MLP neurons of a small language model. Each row is named by its layer, matrix (gate and up: input weights) and neuron, and shows model dimensions 48-303. Each number is 128 + 24 x the weight over its row's rms, rounded and kept within 0 to 255. Numbers have three digits each. A neuron's up and down rows have the sign that makes its largest values positive.
After each neuron's rows, "fires in" lists the words (lower case) most often at its 100 highest values on Wikipedia text that the model never trained on.

L2.gate107:157152155082141145147139132148136117132137132187085130133115126115155137142121148102141155133113168166117137146116150118120157134116099129138114166083081136100147164130154155146160142143099133168138092151115119119115130159153097081137149159126115139133159154151135136165133158139131181145110136122111160128144187125156165101134140131170148095132130106095097121098147092100130134126107160118139126162183138129105075174147131107132147115123124116136074125114156165095154147110151152086119154099139114091129116113118131095127133125149156149137131145138120144151152132122139114127184102106160128107114109155129137081129172164130130072159149066125101106119127136125133105105142177111131118158116088073146125087131111131121124133183126134091144115109118078096110142088109146
L2.up107:105137112087092128112157165082108149138138099109145135111110110155138140163142157146094089160134136102086129133143119088145147144109123161142158132123111187135161095169117127139141116079095109131141110141176124162128104130125100140131153116145118141118179150124127137160103108121149133130102122102152136099109127131103199103083083106098141084085151124128134076162095135173119142112114131122118109152092115077139106150162163143085149110148131134140135138160175112164098151073159119107091118139139154106084096122100095120139119115157137134109104151158100140155106115136133146138106107120182115116102096132140152139107116123142127104162114111144133168141151136161149083145130101114126143108119125122128098141141129111109132095076141114076128160129120164128117147135151136
fires in: "allaire", "kingdom", "house", "country", "assembly", "parliament"

L2.gate797:104176128139098135107084135121157201130155152105143114104089106140152198128115140135130141134125068106127092131095151117167093124140127152145108133164130128104117154175105137109113168153126125097156125179130145129146124122122157113119081090157183143146146118120148152132132116149133113110123124122118132169162164100131158137170107110174100169125145150148084175211121112114101100145117159107097114153187134149145196113129123086151171128106112128157095069141107111176135121135140115122133111150171153103130157119108129125140114148105121139126110097120142089097126165165119117100127108129147125105116092128115068163159110143103103123130089190096130163145111125091145134184137147132085132115118137137099114160128102112143091138161138145106112120130132152098109120117116140
L2.up797:101127154107125133159082137151132114120152134110108089105124132100088142105115096148162114130103117113138127080126130142125171193092137123179126139117145155130123075110121163152123126138144084096119102163153137117124140135160145115129117140101142124118091146163137127141104148127096081147095101119125110132133147140136129176177154134153100126137120147154138141075128141147071091170092127130146148136132110143116176129097129122183099127118113137089110147127106100128144167117155092126110155122106143174099125161118116153162125149126125133144137106114101092158114142154088126153087112169085147157122092116106095170137135122131147148136131157121135158103118099091139209167128173109114140172117161190113121125128136144155125136124135120124135153101140168104157117113114133
fires in: "between", "both"

L5.gate292:074125142100121111094119108108133230089138135130097141123134126086149123139100108119111099091079085090120170113113100098117127169111124139110141105124125134118107181144151125136100112111094143137166141111198112133117113146156102119133107102115114082153141125150110106119121091179099108116140140085100102134102100112130128142113160114136131116161117102106168162174109163134126117138135153163117125153159117103133145162138135111121142127144142131137121101162126093125090120129128105108152101116151151145121140075103097148189118143132124128121101138095129128122108105129107141112123149138158115104166119147163107135134139150091110115098132148152132145123147133093141136136104157159149154126167120138103159105143116133102110081091108130140112167113127122112102117141134133
L5.up292:133158129132147102157108172142124163135162111122140139161120160140153119090125108122139100109106110137138144171096150130109168184059137116132132134093099133170147127132125118136110159108109126104081134157135150127118177142096133170118177168131186165118127107139114172170090130109119098137146129161107132138090092137139160114096136126136116125157111138173142143123157121144115108132101154145120129117109126092142124131148128117132123057118159134133119163116151137134115136152134094136136138137139083085113123099116119121147140134179134103123146109120140088108105137138144096109121126161160132144145085160139157113112131118126189126108194172167100171121125127092132092073129132131167083104137072102142140120150113143097145130090147091154133123138145114145101084199112155
fires in: "after", "new", "throughout"

L5.gate990:187125128119113116166117137171158120106149089100113122165066129118092177111109131080121103106151150126119112110143151096153143088127107152122101118117144123157117125149161146123109110161125127171120140190151127156165169175146100145143149105120132089144131127100140109130117123102081144146127111126084099160141114127128123118145126120114134106091117102123119129151098122085086132118139116115089130133133151081113135122140160106141139108127131123122128136136134100170141140094158124124103146119119138141103111155077121089130127142125107140139113136095144103121106076142174126127177107121148137112122125166093103145117144138101060152139156139104085105125133139085155081145097108206124135083131091117159105121132153099144140142134110109123113167134121108149107111121098093
L5.up990:122122101111123119091133139137122092138118116089106073118127138099090136128128144113136175120131168150133109122131123094173148151122127142176117115081131093126133157125133117086097149104124117096132151137171087117148150124161112148152143121147159086149085122129136135129104160105135106104121084089149122170122161105117082132073089131110162094174125103090119128117149119151109139177163160163113131158175129125156124141096089136121097133130157131091134106125150123110135108111103141137115166086086139096162084107098179140132117127140125109145136167147080110140129124175127122108109134103125133134134077126146109081164138078117131110137098132115134095192115140106132158122128141144129114106152091099164153119129140130125135134129140120117114135150124126129120069125128111
fires in: "to", "following", "after", "rating"

L2.gate244:112114116128154105146153128133169112138118089169145093163116113138149108135085129119106154120079149132124128082116133189131160103139136151136168128163126090132150074138115141111130089147126088154159133135164107140100132123130110092128106104126128162102130129154139114162162114150097160117135102096121106142123118124142108099144125130119113102089131134099147155136110124123158146129104131127140123145129101152109114117144135156126182119086128123138118100153112108106149103163127134147161091161083099151080157157159089138162107140138151163113155151134133124150087094171152131150140120170130105160151104127225155107141114153117129106117140122128141141164128124140160123138104146084132114139150154118142121087108152125107149065062117139161094122147137131104126141160136116
L2.up244:169134118102167121127104156141102106166160130131125115143126166155164154144149147068140100135150121112118130127141093110117166130133127119108101146120101094099120133100130142100094093127107135119144131140155147123172111099115139102127136147117102114091117105159103159101144124115133159133102126117101087173178148074085125137120122160110115128170136122164125088155123091122089143137135130171092152147110146157121134142136154114093133159151148150136106132081144112109113107128170143131100072157066137117096163121144151133147110148106150119136141142082168135101112160150156123114176137116133125116106144150162131107129137107116173139132132125119158108144107154101140147139139102124143113082158125150137119110094120095106148146128124143125105135080111126110097087116122131
fires in: "song", "club", "two", "show", "film", "series"

L7.gate276:093117155135150175102145083172140154102138117142185143079126138152148195159117097129118153086141093146149107128096091153173116131113119139155179107149133120140090053100129158139155111118123103118114108136145096111146089129104141090127112155127144159134110121171116142115083058099143070114114105131116138135153157124121114088145096126107123102143132131135139151077112145124168113105143160117138119115141122129164109115155119115182180107131094115141101079122163112165104095115135131126160122095122130131077148128081108119104144096087165102149093164111133117149129114129176116165128113109079147123116093148131110127092114141145152152140108119139133116159118177110111157152167155147151123146120152112121146126122139159140155165086098140068107132091144123097127113136135093
L7.up276:122090194108152167142125121156133101125125153147124142134110162115148113139127101149116142117133123161164143083099107148151112147141123156109170102136135141089134122116147174138101083111115151125149121132130136127129104116090128111123117113144130160159185112128114133104129110160182120163083134130140118159186132201084169099121121121102122103088142142110135128126080122173102139146113145121120096094191145130154141109158093150175161167166135127077112142127145113126118120162140102122130158080107121170106121131122144108101152134108142114155088131103160126148112073121165166101118126092127097088154094106101105126106125104169088169139133128090093131098128122153094150142113150148115140144129140157081166150110137142156137158102152172114114115119112114134093135120142118
fires in: "1", "11", "10", "15", "18", "12"

L2.gate834:131121092081097141112125167166131145149147162159097143141122114138129118124120104128097123172116086117153139128159103117099097147133162155121176109170140100086083110122156141154173145142131114137131112159131141137139122138127176134124085114173117104091142110143134099136102138146133133168086157132127126182123122102125143097107105133110116103130149106130159107143135161111132098164109097109160142174121143142174158123115118103169137140111149109116134142126109115107164124134167135079100162178102172168160166076118140128133123119120110103116115130123108101154114120125153076085175167125122111124147115138091140129114170144093090138145096118153112126171138145099095125152096150110110109126142128142147152114146168134170075085134138138110113159109119145133095141111149138
L2.up834:133146130142142135141126175100137134148161116102105127127119103127155133074091074190154186139133121147128131095132152171142143141102094150137149113103110155146141134176137124122140097118085121107153150133129166123177143128117186117214131092115090149107099162060128139152109125084118102129112142127141172139139143104140131187132165131136113157157131143110151141129090084139103165117114132140138113112131096098129137117114123109094112144155121137084129168127120153083143151153147108146081119148138123136111159121121176168119090141113139129077110132141124173110128106150117070104123146135167115102124119149117121096145155113156166144121142121174136146147094104108162104152123128145096143158120100132112138147127149051128150150073121139118187108111090127125167138124109131
fires in: "south", "northern", "output", "throughout", "crossing"

L2.gate863:124148135165091116178205165141104134118107087133114137140131101090106144113106085115100113125105094151127100103127126155115121138140161139135117105172118166137122125134115097153139137105118124114129143122154137133155144173107108138124157105139100142055123154106139083151104147113148131129083107136146109134137155100118176161125156128139124136114155110157131124118129078129122132120097146156150129113123129180081177162137151130106100130146163160142151155129141127123157144099124112111143156155186089125109122149118119113121106184136153152165126126160134131102163136132136119122195156124153133149101132135125138157129125128163140121127130135144137111101111095121107130146135155102116108108178163138136128144145115072128122139127104147073115149101124101115180129124140082
L2.up863:118059147117146138122103134131118151142123111165132141140108105117087186128128126160120100079105084182126124123111116119099114166126089145139120106130164130120123081120148147141092078129170124133116130159153143090158095120082128138084134142126157059080145121125158124143126161119150103154125099131122138153141151117116157121161099117122122132133168174097169144079123130125143103196141123100131180114113115160114118099140127143182093121132164135157112141153120120126101165100112127127130122144140122116134134122098124124168135105121125096168111151141123063163099105111147119132158123119108114110113147140154127140115072100107152144114145165153181124114092128119081132177116189117124160149129174089139142163126133119116118141093118152122123131139137131105120124119128140
fires in: "11", "116", "12"

L2.gate758:112110108107094109175170183135149119141147124179145150131137142147142162145121138130171164149129114138150096099184143073126099140148088143095144152168138130135115110150152154131112105125138148173139170109138102118110124120148115137113142151121115167090118140133135126130133090134164117154099113141135090133179114135126133145133132108188114114132157110100136117182124105141103141126124152161120181127170103151090134135158133138102109147164100131166107148091136104097148065115121142146137126119138138117141151110121111150132138107139119125123120124113176096111099098132150131102164101086136117114115116129163140156126141143103123121103162136114138170166132138114125105102093166119106156097135114099122132173123106127134112132132102147089123091134142158133085137117107152
L2.up758:150132139155118133131209139084139123148127119147165135120059122146149131117142107089137118121105135140149151134163162136153164146125120144174138087129195110120084119120111123130118103146134115078117118130079151098144115112151102150077126098117131117125150150137104151133126126130125123122102123140107128096116115125134109092126076131091110098140137138119146109130144138140160145158148113138167133158118108157110161143139117112157138149147127138128119099120145151099110075109123129137140099143168129121100148158179132124120129131159149120100152089144142104164135106164067121101092146079117141133139155107136121134100112159081184138102159131091144153185150102112150129134140164128116109101175153143141099123123141100089136166062111129147124081133179131122139120132135106
fires in: "film", "series", "show", "book", "school", "bill"

L5.gate564:087100167178151182136157109114080166116125113115114114152110117107133124132146142089114123111097173129155145139161084126109113128132118140128142135125150148095116152121138112151125152081139132105156130151140142154172151130140178133150116138152108122109153156148148116105163153136151101132148123081138160140112125105138136078174113141106117115134128114147111137142149174125155164085101135130161130136128149143075159146140085163110163045126126096107116089143137113070088096106094123107132146131142151065133120172108153108136127126159160118151126123105136138159152146132114121153127132142103060125136149132117142149133191150116125089112093126121121144075142140126109123172150123177164148162121142123137134122112093132145123092104182162128153143112157124127148164156098130
L5.up564:112072144112113160124118099143129124135141126115172143108125151118132101117133124160134136123083192131097164150112142165152121174118113120106139139103143125084137158134148123110123151136147142124082092156130106168138139130122156145143109122123125169103130178150146115184162096130155112165161130082109108102104081192134148140102138150116106146160123114143140102168157208171166151121128102166080134152158167102128136143115153122151128164136139127149096097159136127130131103082122142127096132128137091113145158089071116119136157135148089119130128119135126148132095130138134092119105088185166148155085151125160121143112152129141115110166132114142122134117125151115136120123122137133137093113139133094150117167116115161106127114074097116106143142156132139137143138109115110
fires in: "with", "like", "including", "included", "after"

L2.gate330:114128117136127171130113128137115131178077130113155104109172084153169088134099112111088102146120109161152145175117144140176134127163130118160169118145128116125090084108135107137120117125162107143121070126097141128073120124156095113160114128119121173131158138089179120166136122125129136109134154107114078144106107159120115123126146112097145132110135099114110165132166139144132131112112199111091137123141129133144149120146102154135116154077132110095104106138133139104134137106168123137175138060125164118121142112132140102139061161136136110133148124126139134111099167144110133149133152147127136154120163111147101103124117108105182146160125110189135120090145121133117140130156087092155103196133139112151096111131138085106128083133123118097148160151128152100145125150139107
L2.up330:097123167083162131133185116126113096089150127116107130086106140154111112139133098140075157134132141144151108159110161132120136117136077109145132127093070109141138132127118117140137163132147129189110116117094104113122180112129115144111132100146151136121175104111152131107109188135126107100102126105109130165090132107123139148128162127148140079121124079153122139116134134133140204108126111140121130137117147100103165109123147158128115127153113147115112125186100112134152147109138091098098116139105148125140136145120139138130118096172154153097103122116132152181130110114157107148123136128119163112135147148075121081160105135183117092147156077075174091103117171119107093120118158145107130155127130142136093140127122158138102092110141138106116134123117100103136186124122097
fires in: "however", "led", "of", "all", "somalia", "ratings"

L2.gate806:133111152130078121113133117142131145081117144150119123172104146124163118128144070073104129147091158122135104096136094162137127113132096126168135107137116115138091115153117161107142172129084134121134135188135115145162112131075144143130151117120089126115118153136119095156117137109087113138159130145154073168131137113148141177172088142124109132131157128150131122129109117097107111143096135095109175096115148165101116074120111134154122141132154117123130086080148109108129109147146141163137111131141143103069169121120094089120105170101171070125115127108126146104124103139140136173145089175092122125101100146145140145176174145112092146140113139140093124159120104160176115142147172095152172124131124147145164133140119115089093114146124140149134175098120133123137113126109150
L2.up806:107149160168122121109139112091103159100145157126099129087107142103096142108112112099136120147084113165137138108117169138145113141160093114159168098136117152125101117144142129085123129123116129122128113150105084106138145114141137151089144123127111155158159162123118100150133153111094139133148108103131138149119119127159154144128127156116098102169116118123141100132119189115115158127109081111121145118057184110112167127105084093149151121173101127082131123090079149149140135101135107095106134086149145131123113109112097134111105068109161079107119110082107162106144121151170125117136124121110110123133131131075087112127131131129110126185117156142144098115127117092131116176148118135119115107114102101124107140170155133157121074159112106119186164083100079140111087153116149
fires in: "north", "northern", "southern", "south", "northwestern", "western"